From a checkpoint of a small transformer trained on Wikipedia: no biases in attention or MLP.
MLP neurons of a small language model. Each row is named by its layer, matrix (gate and up: input weights; down: output weights) and neuron, and shows model dimensions 0-95. Each number is 200 + 30 x the weight over its row's rms, rounded and kept within 0 to 999. A neuron's up and down rows have the sign that makes its largest values positive.
After each neuron's rows, "fires before" lists the tokens most often just after its 100 highest values on Wikipedia text that the model never trained on. A number after a token or word is its count.

L10.gate704,220,218,230,186,216,201,229,227,242,206,229,216,196,197,262,222,184,184,168,203,231,191,202,247,197,206,203,196,202,193,239,221,239,215,249,216,185,167,209,210,209,137,198,146,280,221,166,213,218,179,241,228,171,239,211,197,196,185,252,212,214,180,174,153,241,218,159,190,217,172,243,190,164,182,188,206,152,135,240,187,178,277,195,215,189,215,213,231,182,170,226,235,227,205,216,274
L10.up704,229,164,203,207,247,186,140,153,225,174,226,222,164,192,198,181,227,210,196,205,179,193,174,252,220,219,173,183,207,115,176,200,254,232,184,202,185,168,269,151,199,164,159,162,197,136,205,157,160,194,199,188,204,203,233,189,197,232,232,198,207,168,170,184,221,212,187,231,177,170,249,244,193,167,192,149,196,191,190,193,213,181,251,188,152,166,208,177,226,229,168,224,161,163,194,241
L10.down704,217,230,179,179,215,224,235,244,205,229,183,240,211,240,234,235,231,214,188,207,217,197,197,137,221,197,180,224,199,220,147,237,214,153,194,249,217,217,241,199,193,184,183,184,242,230,163,255,225,157,157,215,157,195,174,171,201,223,225,216,211,256,233,182,219,219,265,172,189,212,219,194,181,216,182,165,187,142,215,195,131,237,217,215,251,187,205,215,151,157,192,206,237,218,243,208
fires before: "\n" 80

L10.gate32,175,176,181,152,205,179,170,201,198,225,187,199,214,223,223,250,150,171,183,218,196,217,150,213,206,217,235,202,191,251,156,178,213,219,217,213,235,203,203,188,159,181,177,194,196,202,249,186,191,201,224,159,144,224,235,204,245,244,264,191,223,162,193,251,247,149,181,221,201,234,211,220,169,120,220,221,185,175,190,216,198,198,175,200,210,164,135,229,138,200,215,177,170,226,222,182
L10.up32,191,165,214,173,192,159,254,217,212,240,237,235,231,156,194,237,169,196,160,190,214,262,207,191,221,204,135,166,216,189,219,270,167,238,180,211,161,258,224,221,131,245,218,164,181,146,181,181,215,204,218,232,154,183,224,202,201,198,191,176,203,169,174,215,220,209,175,247,136,243,221,233,178,187,206,253,187,187,206,194,174,184,184,211,217,213,163,241,145,265,210,204,210,190,156,183
L10.down32,184,211,183,207,195,211,171,223,225,238,151,167,116,169,211,182,201,190,182,228,193,188,242,240,134,236,184,171,175,228,188,164,197,121,189,160,168,149,205,194,192,207,210,168,190,181,188,168,202,252,223,168,246,250,227,199,163,183,231,197,228,193,207,212,163,236,207,256,221,223,199,214,208,188,173,187,162,274,115,214,234,161,209,204,201,191,216,172,258,161,173,293,184,215,235,235
fires before: "," 40, "s" 11, " of" 7, "line" 6

L9.gate621,213,202,144,193,186,209,195,193,181,242,255,172,159,244,174,223,194,240,179,203,258,189,190,212,178,147,161,213,200,218,192,152,172,201,176,242,215,209,175,179,167,149,226,190,236,208,188,187,196,222,205,203,186,214,149,173,235,165,185,257,171,155,185,210,186,222,149,175,228,211,238,240,199,198,259,173,243,243,203,197,192,209,200,141,107,195,196,289,165,192,246,218,150,159,199,189
L9.up621,185,151,208,156,194,220,152,199,231,186,212,248,203,182,215,193,227,167,212,223,210,201,232,178,179,206,262,125,183,220,200,175,206,157,199,182,200,218,190,172,162,228,188,159,207,212,115,195,179,227,246,182,182,172,210,173,180,226,202,223,215,190,201,193,155,229,168,217,253,235,222,197,195,191,274,188,166,194,184,221,225,232,241,215,195,125,211,197,181,210,176,204,172,205,141,192
L9.down621,185,229,208,189,201,254,175,182,189,150,209,151,226,235,196,220,224,229,219,196,167,231,183,224,155,193,138,179,182,174,196,205,198,163,242,225,207,250,198,221,167,195,168,203,192,201,191,189,183,226,170,205,151,230,193,232,232,188,199,258,172,153,226,175,205,206,277,227,160,159,242,188,215,241,194,136,215,145,159,191,257,208,205,196,184,194,178,232,186,246,186,221,193,157,230,219
fires before: "\n" 40, " He" 17, " In" 12, " The" 5, " She" 5

L4.gate124,194,207,200,217,218,214,234,207,229,191,163,257,136,134,204,189,152,154,234,206,180,194,203,173,161,223,219,202,163,200,243,162,210,192,205,233,143,173,187,185,197,224,243,230,229,248,243,214,196,177,164,201,192,196,249,237,205,216,197,198,206,183,171,178,239,177,180,185,215,238,184,258,166,216,216,208,233,236,206,212,221,167,215,227,163,203,187,103,163,119,227,186,178,242,208,178
L4.up124,194,191,214,229,228,185,264,202,203,169,182,257,161,136,248,146,160,208,283,208,159,170,210,159,189,268,207,214,191,256,192,199,185,185,222,261,157,202,203,203,208,234,216,224,225,244,236,201,215,223,206,149,269,195,232,221,179,244,210,173,161,223,182,161,227,160,153,184,205,243,202,241,125,214,231,211,193,260,182,189,186,168,194,199,203,187,205,126,183,132,218,252,206,203,219,200
L4.down124,140,195,217,162,202,176,156,199,160,168,201,190,256,239,212,187,211,219,228,220,213,188,215,198,192,207,166,191,257,221,212,187,218,169,218,186,217,231,164,238,182,136,132,198,173,173,184,188,198,227,229,197,229,193,165,169,219,186,235,166,211,218,212,212,185,224,173,193,156,177,236,163,206,213,216,196,136,179,201,214,168,245,167,166,225,171,182,287,214,237,195,248,221,150,215,197
fires before: "-" 70, "\n" 13

L6.gate14,178,180,212,193,198,177,209,208,254,197,190,191,176,187,196,206,192,222,174,254,149,238,144,201,172,170,151,176,150,251,213,229,212,188,213,194,164,143,156,213,226,227,253,186,206,174,235,207,196,165,199,201,168,227,179,200,219,213,172,211,166,157,175,146,174,162,184,161,214,250,174,202,182,173,142,174,191,179,228,175,141,225,218,242,226,218,167,232,221,191,215,144,147,198,194,240
L6.up14,191,207,182,179,203,202,154,218,215,172,205,174,216,184,189,150,191,229,231,241,184,197,226,230,167,214,197,250,178,196,157,233,211,177,237,149,175,194,163,220,228,204,252,163,229,220,248,152,162,219,220,214,232,230,211,251,244,225,200,243,225,228,202,124,205,218,214,158,159,195,193,166,198,207,240,230,168,257,240,290,145,193,195,180,217,192,198,228,176,163,176,210,212,251,200,198
L6.down14,188,208,171,218,220,148,244,196,233,258,211,184,225,176,279,178,177,209,195,176,236,189,213,184,172,202,198,195,229,180,210,208,214,206,178,184,219,225,219,186,192,165,186,221,242,223,248,234,209,230,202,251,200,182,103,241,184,213,241,256,185,249,229,243,214,230,268,195,243,155,247,202,213,173,229,266,172,250,178,202,229,223,210,154,195,231,213,209,161,212,168,222,254,207,273,181
fires before: ":" 23, " " 20, "y" 8

L10.gate728,188,184,234,220,189,174,185,217,172,238,234,233,229,260,212,199,176,187,212,189,218,207,168,239,231,171,179,229,210,180,226,174,229,218,255,167,247,187,217,194,139,195,166,236,191,180,246,197,177,208,205,278,190,223,180,234,204,207,220,223,250,213,205,230,207,281,216,205,180,146,222,186,157,174,228,248,210,135,224,224,219,286,186,178,154,159,174,239,232,214,158,165,161,212,176,188
L10.up728,234,160,262,156,187,181,184,165,169,243,197,183,199,213,247,208,200,251,203,209,153,188,164,230,204,224,146,212,236,222,178,222,218,193,242,163,204,139,209,168,186,181,203,222,210,185,238,200,218,214,189,191,221,255,185,213,181,200,168,223,233,216,213,148,158,218,210,150,211,168,221,178,203,163,233,206,230,217,220,193,248,235,231,187,210,185,187,204,239,177,165,183,192,215,211,179
L10.down728,176,239,194,227,210,215,201,237,225,202,183,214,239,174,237,137,150,198,223,173,236,216,201,169,142,158,197,167,140,201,231,222,210,203,208,187,197,231,160,178,225,207,274,216,235,184,219,174,270,168,166,217,199,128,209,239,187,202,177,162,195,203,209,248,182,191,179,188,236,214,204,223,209,170,155,218,189,180,190,232,222,188,180,206,196,202,184,243,233,244,146,157,208,176,246,243
fires before: "s" 28, "th" 11, "ong" 5, "---|---|---|---|" 5, "h" 4

L9.gate24,211,169,255,216,190,218,242,171,296,214,182,196,181,211,232,220,134,186,162,204,182,157,272,216,193,195,161,182,229,185,176,227,235,185,237,184,213,217,184,259,173,224,179,215,164,160,260,160,177,195,224,205,171,177,201,190,203,191,186,178,164,207,209,214,212,275,195,193,177,154,182,227,236,223,166,166,237,241,225,176,209,186,174,249,175,181,199,220,230,202,107,155,200,175,156,169
L9.up24,222,179,245,198,194,200,178,217,209,173,172,208,244,212,232,240,165,213,189,206,215,198,229,182,225,213,196,201,170,171,171,241,180,172,198,207,179,205,197,202,186,184,255,141,118,194,209,182,189,204,191,171,183,195,164,177,176,206,227,180,204,206,162,230,157,237,159,145,166,171,168,240,220,207,141,193,221,152,173,226,232,189,212,250,221,205,233,186,239,218,154,245,177,160,182,201
L9.down24,135,226,139,183,185,208,195,197,180,221,202,205,167,189,216,183,222,160,159,211,244,266,179,134,238,208,207,228,189,280,148,193,222,210,218,185,152,213,219,195,242,197,206,162,172,211,207,176,188,174,220,220,214,168,230,231,211,186,197,255,199,170,186,248,184,180,244,230,244,225,241,202,222,206,274,229,226,174,214,227,200,217,240,171,214,198,242,197,200,232,216,131,217,239,186,216
fires before: "-" 18, "n" 9, ")" 9, "C" 9, "art" 6, "s" 5

L2.gate734,225,195,184,168,237,185,193,147,193,228,218,233,210,239,271,217,171,217,247,122,236,271,173,209,187,210,232,214,167,180,191,242,211,240,193,171,190,243,151,200,213,181,197,136,245,210,185,189,217,181,192,172,211,199,207,159,140,218,185,184,183,233,250,233,207,237,243,155,242,168,180,180,190,179,200,232,256,175,182,161,200,179,179,207,233,171,189,216,273,244,165,184,208,206,254,214
L2.up734,207,181,195,197,186,218,156,194,168,166,135,237,194,167,221,218,154,216,225,203,187,235,228,200,166,227,152,152,129,184,206,180,264,218,208,152,159,218,217,204,220,249,200,169,190,201,222,170,209,188,144,190,196,197,245,189,163,181,193,229,212,202,225,207,220,226,191,164,210,187,182,175,222,190,229,187,191,191,165,173,217,199,221,184,182,188,166,171,243,211,149,260,206,209,239,141
L2.down734,193,225,131,189,233,209,220,205,164,235,225,198,226,240,257,206,220,184,195,170,237,246,175,230,223,232,219,225,282,203,161,238,189,172,194,228,184,218,188,214,195,190,196,168,229,186,167,162,191,201,183,151,188,212,200,180,218,206,185,176,156,246,228,203,190,235,231,224,201,207,169,210,171,184,173,214,179,165,219,161,189,262,173,194,249,189,234,161,232,217,182,211,205,188,233,237
fires before: "\n" 83

L10.gate557,185,204,193,178,163,177,139,231,205,226,239,198,226,197,176,225,190,219,162,190,210,226,237,231,213,187,156,217,143,190,180,166,240,195,236,234,174,171,202,173,202,171,212,216,191,210,175,227,185,208,184,171,166,150,230,192,233,218,151,196,167,190,168,248,207,242,162,168,235,181,179,207,217,191,148,223,241,97,171,225,182,163,212,204,201,193,194,210,203,288,173,172,191,190,208,132
L10.up557,176,174,242,185,185,163,171,177,174,217,180,202,236,182,220,232,192,237,183,218,228,224,279,198,173,217,128,181,191,202,131,192,262,217,221,228,191,186,164,196,203,225,207,173,128,209,214,159,154,186,224,197,188,202,228,164,227,209,198,193,165,217,149,195,234,195,171,230,209,134,195,189,179,238,204,262,192,197,232,226,220,173,220,225,213,201,121,206,230,202,184,167,238,212,214,147
L10.down557,221,244,212,206,265,190,186,252,184,159,211,222,234,209,199,191,210,174,224,245,199,173,168,156,200,227,216,172,199,223,194,183,176,217,167,187,169,171,241,201,184,173,227,180,178,164,208,168,202,212,198,213,172,178,223,223,154,201,209,259,201,182,176,123,219,208,210,163,207,199,156,202,159,204,196,107,129,207,162,217,192,222,219,212,153,209,184,193,176,145,232,221,221,218,170,249
fires before: "\n" 51, ":" 6, " of" 5, "o" 4

L6.gate418,169,185,188,222,233,189,197,209,226,272,188,207,164,208,239,195,159,202,189,217,186,199,221,174,165,217,233,207,191,226,241,176,210,170,172,206,177,158,148,213,236,243,165,160,197,190,159,183,217,226,173,168,244,177,177,254,209,190,272,236,165,142,172,240,202,135,158,227,204,227,158,249,206,211,164,235,228,198,193,169,235,175,217,239,197,215,207,163,194,254,242,158,171,197,220,244
L6.up418,209,183,216,195,200,197,238,199,250,185,207,183,247,161,205,215,225,265,152,164,168,171,220,225,218,204,250,192,138,205,187,184,229,256,189,220,180,217,260,210,160,200,189,213,226,185,101,184,194,179,159,192,200,185,224,218,224,198,187,135,233,142,197,205,152,219,225,213,217,201,175,182,177,140,213,250,207,247,228,209,174,184,184,245,214,200,205,213,232,155,198,165,236,152,173,166
L6.down418,204,170,225,192,246,277,193,183,169,221,153,160,160,195,210,221,168,207,180,151,253,192,228,170,115,219,243,193,216,194,219,255,139,183,191,104,152,191,234,205,218,209,228,143,157,151,198,189,233,160,167,198,203,212,215,194,197,193,189,226,194,213,271,210,211,175,179,271,184,184,240,191,192,173,169,227,173,156,231,264,268,166,199,208,218,223,229,224,215,202,166,181,231,174,197,202
fires before: "s" 52, "re" 6

L2.gate375,219,190,227,164,175,233,221,151,251,211,179,136,173,272,201,234,134,233,195,181,203,233,185,213,219,162,247,141,222,179,203,198,247,192,168,202,181,213,149,170,216,166,189,157,255,173,164,128,203,212,168,237,182,224,223,247,178,176,221,199,220,193,253,261,261,138,228,213,195,171,160,250,181,201,163,201,233,197,198,228,222,229,238,155,170,251,210,215,159,199,178,197,261,209,189,198
L2.up375,211,212,192,196,238,222,190,190,181,181,199,228,201,191,205,163,146,268,225,170,223,189,196,183,241,187,242,171,232,192,245,213,190,172,194,156,244,263,235,207,155,267,214,205,162,198,222,188,219,221,169,203,216,173,235,210,214,243,200,181,186,253,211,179,169,238,201,164,198,184,244,149,197,203,170,196,172,236,221,162,164,170,215,164,213,164,225,180,176,205,214,221,166,173,235,239
L2.down375,204,189,161,242,207,205,185,232,153,172,178,244,191,160,194,170,242,175,228,200,209,134,210,184,193,261,167,239,211,235,237,197,198,247,230,180,222,189,233,255,200,254,176,282,189,244,239,207,173,150,228,171,197,171,175,159,186,232,195,159,175,218,183,162,150,272,193,163,198,195,231,197,190,173,264,187,160,213,175,182,163,206,178,251,238,148,219,200,195,184,191,250,140,171,219,224
fires before: "s" 21, "my" 14, " of" 12, " " 4, "d" 4

L3.gate86,165,206,207,115,146,230,200,191,265,223,160,217,179,183,208,176,151,167,213,227,205,237,233,227,204,216,238,159,152,224,232,239,228,179,163,177,234,225,162,155,194,193,169,184,201,149,250,178,217,202,198,252,201,172,198,246,203,233,230,230,198,141,177,209,193,230,190,175,168,228,191,251,248,209,215,214,217,181,212,282,227,212,218,265,227,204,212,178,229,177,217,169,161,214,159,223
L3.up86,132,258,178,184,199,184,202,208,236,225,204,189,223,203,205,170,190,172,197,250,228,198,249,171,267,223,212,158,156,227,204,230,254,188,149,203,219,238,160,194,226,238,162,193,172,224,243,177,196,245,237,234,262,205,201,200,214,269,246,215,172,186,202,222,188,225,244,168,182,217,188,240,189,229,228,226,177,214,172,243,166,175,239,203,273,191,165,216,243,175,180,203,221,226,204,223
L3.down86,169,206,172,221,275,175,221,224,176,206,205,163,219,204,176,209,246,243,194,227,235,156,193,154,293,204,181,229,205,237,170,201,210,189,206,225,183,224,192,250,237,242,185,175,171,270,212,220,206,231,236,199,236,197,203,213,241,244,205,229,160,218,217,178,177,215,251,165,204,156,191,212,142,221,209,244,160,230,192,154,121,183,202,126,225,187,240,221,231,173,166,204,281,227,268,194
fires before: "\n" 42, " " 7, "s" 5, "st" 4, "r" 4

L2.gate143,192,195,256,195,220,215,233,233,203,237,217,217,170,228,134,176,210,186,231,207,193,294,150,219,205,130,186,241,212,199,223,173,196,209,173,186,189,203,164,221,195,127,207,257,175,154,232,228,200,178,204,209,155,255,171,199,184,211,224,181,199,178,166,192,192,192,220,207,179,197,209,246,227,151,223,239,175,158,207,167,209,226,187,201,205,243,189,205,222,198,211,212,226,206,173,179
L2.up143,135,190,202,169,235,232,233,267,187,190,225,186,239,211,209,192,241,241,243,224,212,201,212,187,223,171,198,237,216,224,181,255,207,173,190,236,223,206,225,257,174,191,183,235,218,198,212,219,195,219,199,150,177,232,191,185,231,260,237,161,181,232,170,203,193,210,206,184,188,194,193,215,223,207,257,278,169,204,165,199,179,198,190,185,215,198,215,223,228,203,171,266,226,210,193,200
L2.down143,163,185,141,198,170,188,202,185,156,221,197,185,210,163,265,190,204,195,198,191,205,127,262,182,213,245,221,162,197,207,173,230,201,171,224,226,225,219,237,223,198,242,187,168,223,249,177,146,199,216,210,190,236,161,240,174,202,237,183,213,168,182,210,196,197,206,197,223,202,211,196,159,174,258,201,218,213,238,195,238,188,134,202,201,206,167,185,176,210,210,186,216,167,204,262,209
fires before: " |" 32, "d" 11, "==" 8, " " 4, "ful" 4

L6.gate586,162,235,196,197,155,249,204,204,213,183,238,207,215,177,192,228,218,199,205,196,155,249,177,227,233,221,251,208,200,189,229,176,250,242,224,185,151,260,194,170,191,176,240,229,196,189,250,193,212,262,237,231,206,213,189,217,114,168,187,204,179,212,112,205,206,214,220,249,178,223,183,135,188,186,227,237,208,194,217,217,223,231,228,173,239,171,229,199,207,198,163,207,200,201,246,229
L6.up586,206,202,239,191,153,229,225,203,271,213,256,180,193,210,202,251,230,177,167,225,194,200,216,179,188,186,178,238,194,290,183,256,181,219,198,172,214,166,179,167,237,140,213,171,213,191,160,204,184,197,200,164,184,223,189,257,227,186,203,244,195,207,238,176,187,180,230,172,237,247,203,244,191,195,195,233,222,236,191,202,252,194,214,176,182,190,246,188,136,206,207,196,217,269,205,253
L6.down586,184,188,220,130,179,146,224,223,179,222,172,153,203,182,191,216,249,186,281,190,216,177,215,192,228,183,215,197,209,272,229,217,234,232,173,179,162,299,156,164,215,202,189,170,188,248,232,176,185,195,194,232,169,180,192,230,169,137,193,179,194,256,159,189,174,228,244,222,220,206,161,182,211,195,161,203,227,164,150,208,185,178,177,210,195,189,220,171,179,201,162,170,190,181,143,224
fires before: "|" 41, "-" 13, " |" 11, "\n" 8, "w" 5, "19" 5

L10.gate294,202,211,212,187,241,212,185,219,215,211,247,238,236,241,225,230,199,174,211,245,266,208,200,203,244,234,238,215,179,232,161,258,212,185,197,190,216,224,174,162,173,146,244,240,237,200,227,181,186,186,205,217,145,200,184,190,204,200,196,184,190,202,234,226,217,252,204,245,162,237,213,176,186,201,191,274,211,213,233,187,174,174,223,200,201,204,207,194,182,252,176,198,193,166,203,191
L10.up294,179,219,252,211,206,201,199,238,144,168,208,187,166,157,295,190,190,175,178,169,181,167,215,200,192,211,203,237,237,174,182,225,250,261,197,241,175,187,132,224,183,211,207,208,156,202,140,150,219,211,189,172,249,253,194,197,211,192,199,151,197,248,234,176,240,204,175,234,230,203,144,189,149,256,171,240,205,220,169,222,227,176,177,182,165,172,200,192,214,236,221,125,213,226,238,250
L10.down294,235,213,173,172,193,198,206,211,227,210,215,176,154,186,100,205,248,229,204,211,196,249,213,221,210,174,212,233,191,205,213,181,255,194,240,168,200,199,256,209,192,183,189,187,184,180,200,208,138,184,167,244,206,212,179,164,229,230,248,215,222,188,131,235,222,189,217,137,192,152,217,170,195,224,212,219,217,191,227,171,214,228,116,193,204,200,200,241,251,204,249,250,213,262,183,179
fires before: " |" 35, " " 9, "z" 5, "•" 5, ":" 4, "T" 4

L6.gate753,249,213,178,200,193,197,185,200,258,196,206,251,175,150,161,181,154,166,217,158,186,191,138,254,189,174,236,215,176,231,204,223,198,177,197,223,194,180,169,196,199,194,223,220,256,260,169,224,219,174,183,147,167,208,190,248,203,218,210,222,172,195,201,156,196,155,180,249,199,221,214,222,170,246,191,217,202,182,200,260,195,176,184,232,201,204,173,192,135,139,198,201,170,189,208,158
L6.up753,184,220,205,214,202,225,194,218,240,183,210,173,177,156,208,174,214,185,208,184,141,222,163,233,203,217,117,199,192,158,201,190,198,196,180,201,164,255,170,210,222,253,243,218,171,177,215,202,214,190,202,182,174,172,196,158,216,192,194,195,234,213,216,236,229,158,245,255,146,232,202,213,174,240,182,220,212,219,195,154,207,176,216,167,205,166,165,140,198,194,215,220,183,230,161,231
L6.down753,187,209,253,212,230,204,226,163,191,143,229,144,237,181,208,249,257,193,220,197,214,226,195,208,201,161,178,199,188,195,228,149,240,206,163,231,139,228,190,170,173,214,187,253,185,148,128,226,173,182,240,196,183,224,169,204,239,279,162,183,211,185,150,206,186,207,255,227,181,222,217,220,205,225,200,175,160,182,243,163,160,250,234,174,220,202,214,144,220,234,226,218,220,189,122,222
fires before: "-" 71, "\n" 10

L10.gate695,209,187,124,143,232,245,156,184,170,241,197,221,144,174,198,209,190,160,203,196,182,171,211,184,212,136,196,251,231,192,265,182,222,257,193,182,182,182,149,162,200,196,207,203,217,227,195,179,182,221,219,232,190,221,221,228,236,246,234,271,200,229,224,192,202,221,199,217,213,163,206,174,170,141,219,195,226,161,202,227,193,225,220,156,223,197,151,140,185,158,214,184,165,200,205,212
L10.up695,174,211,154,146,165,216,174,185,189,243,216,184,220,262,191,208,261,189,142,222,235,180,243,134,186,166,186,210,169,220,232,165,195,196,184,206,171,243,234,120,192,163,176,148,259,230,203,204,184,205,137,245,202,233,235,227,206,198,220,223,239,155,199,199,249,166,183,207,193,199,198,221,146,163,212,191,219,196,232,148,189,213,231,188,176,230,217,284,190,189,222,210,185,254,206,206
L10.down695,205,202,201,179,228,185,193,239,140,176,163,246,155,156,198,212,195,151,180,188,217,209,230,178,184,169,200,177,164,163,182,218,201,196,253,203,183,198,146,190,201,184,222,222,257,187,167,192,128,178,202,212,234,206,214,152,195,219,184,225,152,187,218,196,113,185,224,190,181,145,186,178,236,203,194,183,258,157,204,179,221,212,217,230,273,201,245,177,189,200,213,234,177,228,238,215
fires before: "\n" 31, " The" 16, " He" 8, " It" 6, " However" 4, " A" 4

L6.gate533,198,198,185,222,205,209,173,187,230,267,256,206,249,185,171,230,191,201,179,218,166,177,217,223,127,125,200,214,161,214,143,207,219,218,224,165,211,192,158,223,184,211,233,219,192,166,200,199,170,190,250,175,203,241,225,237,219,183,196,197,161,190,199,179,274,241,224,129,190,236,199,203,189,138,194,240,195,186,164,204,226,190,161,177,214,155,193,201,183,250,211,221,162,228,190,261
L6.up533,195,209,227,200,214,209,197,201,193,210,179,177,175,205,163,231,182,241,184,179,245,189,156,185,212,186,189,185,179,271,198,207,262,196,224,194,207,176,164,225,217,156,209,227,168,207,230,212,204,196,198,189,175,142,252,204,202,195,206,209,185,183,187,286,175,243,266,204,164,271,166,196,226,270,127,202,248,239,203,149,260,198,170,194,219,164,210,240,190,191,169,157,175,206,188,255
L6.down533,207,230,214,182,175,224,215,135,184,225,217,243,174,231,222,195,213,176,181,250,222,219,246,189,173,180,197,209,178,179,229,173,205,212,188,141,174,205,177,193,177,205,220,238,246,182,197,161,200,174,183,199,197,200,115,225,248,162,186,223,223,189,188,184,168,230,195,244,209,160,219,206,181,136,171,184,157,142,187,205,273,223,196,185,169,196,179,159,192,220,238,210,191,203,175,231
fires before: " |" 22, " a" 14, " (" 14, ":" 8, "\n" 5

L4.gate67,189,253,246,169,207,150,186,226,211,162,204,188,198,181,171,210,224,186,205,199,173,211,187,206,207,183,239,223,201,251,163,247,216,188,206,219,117,253,156,221,161,197,219,183,178,159,240,196,225,223,220,154,189,245,171,214,229,128,169,194,219,173,199,181,231,152,202,165,212,200,197,195,231,174,189,198,178,210,218,174,203,278,188,248,204,219,209,198,242,195,215,234,210,191,147,188
L4.up67,184,220,111,208,205,169,180,184,196,218,244,187,251,221,221,257,220,245,181,191,253,191,197,219,183,206,149,210,233,205,157,249,193,174,265,201,205,183,148,242,178,235,192,208,171,126,169,273,232,196,187,166,204,167,169,164,175,236,178,196,172,193,168,204,174,201,200,175,183,221,200,199,220,191,215,187,225,219,211,152,184,185,190,212,238,262,178,236,185,190,239,187,177,209,196,110
L4.down67,238,145,199,191,189,220,219,186,197,276,216,177,173,183,251,195,172,190,174,192,170,210,192,209,222,190,140,244,171,224,229,170,136,178,166,213,257,193,234,179,226,209,199,189,219,225,195,153,195,169,150,163,137,198,210,170,200,226,244,229,192,220,166,236,206,207,228,201,192,175,198,198,172,220,210,245,179,207,191,205,220,192,202,188,197,203,216,177,205,170,205,147,233,137,224,289
fires before: " |" 21, ":" 11, "ia" 7, "^{2}" 6, "sa" 6, "," 5

L6.gate36,194,220,217,219,168,234,190,197,231,196,240,164,115,177,236,244,209,183,140,212,128,198,186,196,201,175,180,183,193,154,171,194,228,193,158,137,209,159,177,218,205,209,166,199,251,205,200,206,214,173,226,178,186,191,179,185,248,181,218,171,196,220,177,150,204,253,190,180,160,188,252,182,206,150,149,194,179,173,216,183,193,243,232,180,182,99,210,182,217,216,202,206,220,152,177,211
L6.up36,194,197,264,217,213,240,199,176,223,208,178,206,118,239,185,213,154,196,211,166,227,245,207,183,248,225,170,241,233,184,197,150,210,209,188,158,212,225,149,221,223,195,166,133,264,156,247,236,196,241,257,180,194,184,179,199,240,204,225,184,202,226,232,190,196,247,166,147,162,194,235,205,192,252,187,159,191,155,187,174,190,211,174,218,191,165,192,195,179,168,214,180,199,191,232,205
L6.down36,176,214,198,198,174,252,235,188,147,165,250,214,205,220,197,229,170,154,211,146,174,253,179,179,181,195,185,215,235,170,227,141,246,211,182,213,228,232,221,216,169,182,213,186,232,159,223,123,191,177,141,179,168,170,242,169,197,214,212,169,240,225,250,198,214,200,204,205,221,226,182,159,199,240,225,227,242,150,231,161,183,186,178,218,220,214,158,252,159,163,221,176,185,244,261,174
fires before: "\n" 30, "." 10, "n" 9, "ong" 6, "d" 5, " |" 5

L10.gate4,248,250,213,217,213,210,198,217,145,244,174,174,185,177,204,194,136,156,195,285,228,132,175,221,227,223,194,233,216,235,218,221,233,216,225,213,222,156,187,129,251,177,183,246,237,193,241,189,199,179,200,258,245,185,216,200,180,160,224,208,188,206,237,170,250,226,206,234,202,203,188,194,186,247,226,193,238,208,210,203,176,183,187,228,203,207,231,187,226,200,162,207,201,198,229,156
L10.up4,211,233,201,205,214,201,170,207,252,193,207,184,227,189,239,240,202,251,134,218,230,154,209,240,265,173,205,217,162,196,189,217,202,197,202,273,276,151,183,214,226,232,156,169,190,220,209,151,125,181,210,175,209,218,243,205,226,201,202,199,163,194,197,190,139,238,164,170,191,211,156,243,218,230,151,226,227,245,224,194,190,141,181,261,199,205,253,195,176,215,154,141,235,159,181,211
L10.down4,224,171,188,190,190,235,208,215,245,256,216,223,161,224,176,225,190,213,226,185,161,204,217,201,200,113,237,196,229,184,234,216,192,159,185,167,197,170,173,228,183,185,222,214,212,190,159,196,211,161,161,228,203,183,187,171,176,272,215,184,264,217,163,230,203,209,185,228,161,243,193,202,161,174,167,183,151,192,178,184,230,271,236,200,218,190,257,201,225,255,258,224,192,203,192,221
fires before: " |" 43, "•" 11, "ver" 5, "z" 4

L6.gate188,188,240,233,183,208,203,207,159,176,213,188,177,167,168,196,168,203,159,127,170,199,177,167,204,244,210,224,182,147,215,259,184,204,213,169,136,235,211,178,136,208,228,244,202,242,183,202,171,171,182,186,225,166,200,195,250,192,168,211,174,190,192,201,224,186,191,210,261,188,207,177,194,171,193,204,160,179,200,250,183,226,219,231,217,135,178,236,200,193,235,222,117,164,158,176,204
L6.up188,201,182,211,243,220,162,208,214,211,193,208,176,238,214,202,212,214,223,189,184,208,159,230,267,206,186,164,192,161,228,182,198,199,223,184,222,189,158,203,251,242,203,168,202,221,237,146,189,205,148,186,206,220,193,223,224,204,208,241,193,175,220,142,226,204,182,244,186,200,223,150,203,245,221,131,256,273,198,156,171,199,127,171,199,274,227,225,213,222,212,147,185,179,157,216,233
L6.down188,131,139,213,153,197,251,225,242,222,271,195,234,234,198,210,237,223,223,197,185,236,186,201,260,159,243,198,156,200,174,207,232,170,237,187,259,215,167,161,189,199,180,202,183,253,203,186,173,207,244,173,213,211,198,156,188,180,220,249,232,206,177,161,218,218,189,230,199,192,196,169,223,153,232,152,234,238,180,168,195,179,141,162,199,250,196,207,179,210,213,242,202,211,195,186,239
fires before: " |" 57, "s" 6, "•" 5